Part of a small language model's weights: width 512.
MLP neurons of a small language model. Each row is named by its layer, matrix (up: input weights) and neuron, and shows model dimensions 272-367. Each number is 500 + 25 x the weight over its row's rms, rounded and kept within 0 to 999. Numbers have three digits each.
After each neuron's rows, "fires on" lists the tokens most often at its 100 highest values on Wikipedia text that the model never trained on.

L9.up1889:476494511460489469512484476521474513502484551535483463504529493446478487498538533504531511489510474549567523536507518521515480450512527482455497514537466499568465483493478482545453484490492507512533498509577499510507488472463507490510476476510482518503505471511518492508466502470504501543
fires on: " ", " Cle", " who", " F", "'ve"

L9.up762:556554511523525476486519470520557532527494491476487531480456522531491530471514416507516490521462490529522466521532528484504477500511459502461496517467488510486506472506495461502464490494469503467535534506520494486492490498490552527499526548465516465462478498486541484516530535513539497493
fires on: " p", " P", " co", " S", " "

L9.up1420:514510499504511443495492515524456454510478481511514505517511515457509512507533491461516528506534467513546524512495501504459482480508504479472481509523515464525534493515511439503500506462432479512510503502544476455485528524479499537493512504523460475497534480493492527516479486497467488498
fires on: " is", " was", " who", "1", ","

L9.up2398:534542497523476516510487504540514502526443494526503497490496536477456530482517529524510555511487510518534473481486522485525473540505493509479456499497504482501564500523485466488485571496494527466488528488552484493486502481501484496522555531457468547513491529509513521506487505503489485493
fires on: ",", ".", "\"", ")"

L9.up2185:484517522465499476490494521511514508500514515498503473487549525497477516491536450471523517465498528537533445522495458497511509469536506464524493538499498469478509510492500506522470539495463505496504519550524517495510475484510511483472534522467489526525500512465480453472530537509472505511
fires on: " "

L9.up2361:489494508544510545527479528534503496521495541504495453476509488499500533512523507540480471498483489520490512504526484517506498480497467514519489507512492467503545498505506504505509503472509489478510473497506454549446497477472501478482491509475510497496472510503513504493515517500477542445
fires on: ",", " an", "),", ")"

L9.up92:509526539493481486479522501507486511479466520527464488520503530493521524479493498447565462531538441478479509489499550493467525530478540565536499522541536500525533478528514500484546507511521496535530509503509481533521473449482518520484546538519491491498484526516428522525520473512489482491
fires on: " ", "9", "8", "2", "0"

L9.up1288:490517483487499475502513526504530505514414496484503483479502476476506481482506500496521542466489510523498445520480485496467468545470511481504505506493523504492515488512513470504492505503494506504463486521549490422504445480510528491497524551492497510516490571526520549505558537505514478482
fires on: " in", " In", "In", " of", " was"

L9.up2385:514522511527487464486437559523477480497504505531490495491483473503501506494502509475487504494517494502529455499457536499531481485475489523474490520517537456548490526478489487497495504506460516503479500502501471502465512464506514510499517549520484523458496523501487495478485509504497494493
fires on: " ;", ",", " La", ".", ";"

L9.up219:529512459514540499501470502516518551533476474521511496464506471509504510489495523499501501487521491516495537476473527475504450476496454485491509514490516493533491523577475509524523491468468486495484490508561453469479511533508507525465535533488492513461498495500494524549512516500526512544
fires on: ",", "2", "0", " is"

L9.up1301:507513512520502481480519494544505526542464510535474484513473512512507480493479504517482537469498496540502508462483515482503474500496491517496488453517510474498577504499507453495478476454519513520518491519506482441511456480505502529492512536516496532449535525531485502534521489491497514511
fires on: " S", " n", "h", " |\n", " N"

L9.up594:513443550496509517469513539493437498508434498510508511464492519465510490494510509501488506529492487556462491469507539476480524513508511504466505514511490487460494489470501471481533493482459543539469502509527491494489511454530527544478530526514496503483513482488484521470455478509506501475
fires on: " ", "9", "–", "0", " Ven", ")"

L9.up2287:529521494488471419477484538506516494457558528445516467459494470481476527496525502518501509510518523497527510474463516478553534487507523497447477542523491519484529524522501467510422545485465492523537535494498512484488490502500490487481445539490451517508485512502460506531498500483473489519
fires on: " was", " the", " an", " and", " he"

L9.up499:520535489514544442484490552491503472517472519488494457478483499485496480486495539502512528535544499486481510506486523455495493480516477481485493527495499503475501465537569474521477475447519499531484471507517502463519515496485524493484440497494468501486548531515448497571534473588498531511
fires on: " as", " an", "'s", " was", " his"

L9.up1626:512466474515505511464442483491509526489482463474484516471475505510486481500512521481505543490492503542518522517484551497497522491479457496514506514478481476514547496513511451514501518469491531464483489501515511489526458468534511470475468526520499524513492541499488497500531495503466485518
fires on: " ", "2", "ah", " ob", ":"

L9.up1392:523514473492466508484518522513461471503476465517461498509543518476477496514521499536505451541465509474514482453532493483460490498520476507517489511527504486518493480544541491460525525463469474492478486514505492446520472516491494496491491492485496515513537521475495533496475534474456496500
fires on: " was", " being", " is", " in", " be"

L9.up356:486486460473521484494518520539489493508508556525526525453495533476509486501491501521513519455521491519499467524494510535479508524542508436485520505518533464437504475521533460496486468517490525529535485476521481483498494499517550534459466485467462462511501532485465514507492502549463464496
fires on: " |", " ", " United", " n", " |\n", " ("

L9.up1335:542523535519511448474467516516519509501450473474467490504504489472486496506469504513525543513526499514505467488444539498454502536495504488472488496499537531465535515515499464512489498451514469505510529515541474504490476521484490472485478505474505502512524515533484512486545546492496489506
fires on: " was", " is", ",", " now", " in", " be"

L9.up1872:502553531480544503492510486495497460491511521553536484520523457486504513496536527467559505510460451514473499476470493488508515531494528484508533493526473489482530488506575483535505494465463517491498510504505471483482490483520477472506490543523507490490478504515513527522490495532502509469
fires on: " in", "3", "th", "In", "2", " of"

L9.up823:507491504489498473465482489529492494509495456537535486457456478524495493499491486454488483523482527529502508506484540485519430501482503494501499455483503512452539459542501484491490539507497510464465509521486552523488519477462551487477528480473523443485474487501483515505513519511498477527
fires on: " |", ":", " from", "2"

L9.up2424:544526469496518494476476487500514475494501536469493516501502488477489496507479480483483454488540491499503531511478502547511471514475504488461532486508545516521488497445473507549467498501486493515481504481564508537480518502542440486513517560491496467473522507499493494493475501534515493499
fires on: "1", ";", ",", " |"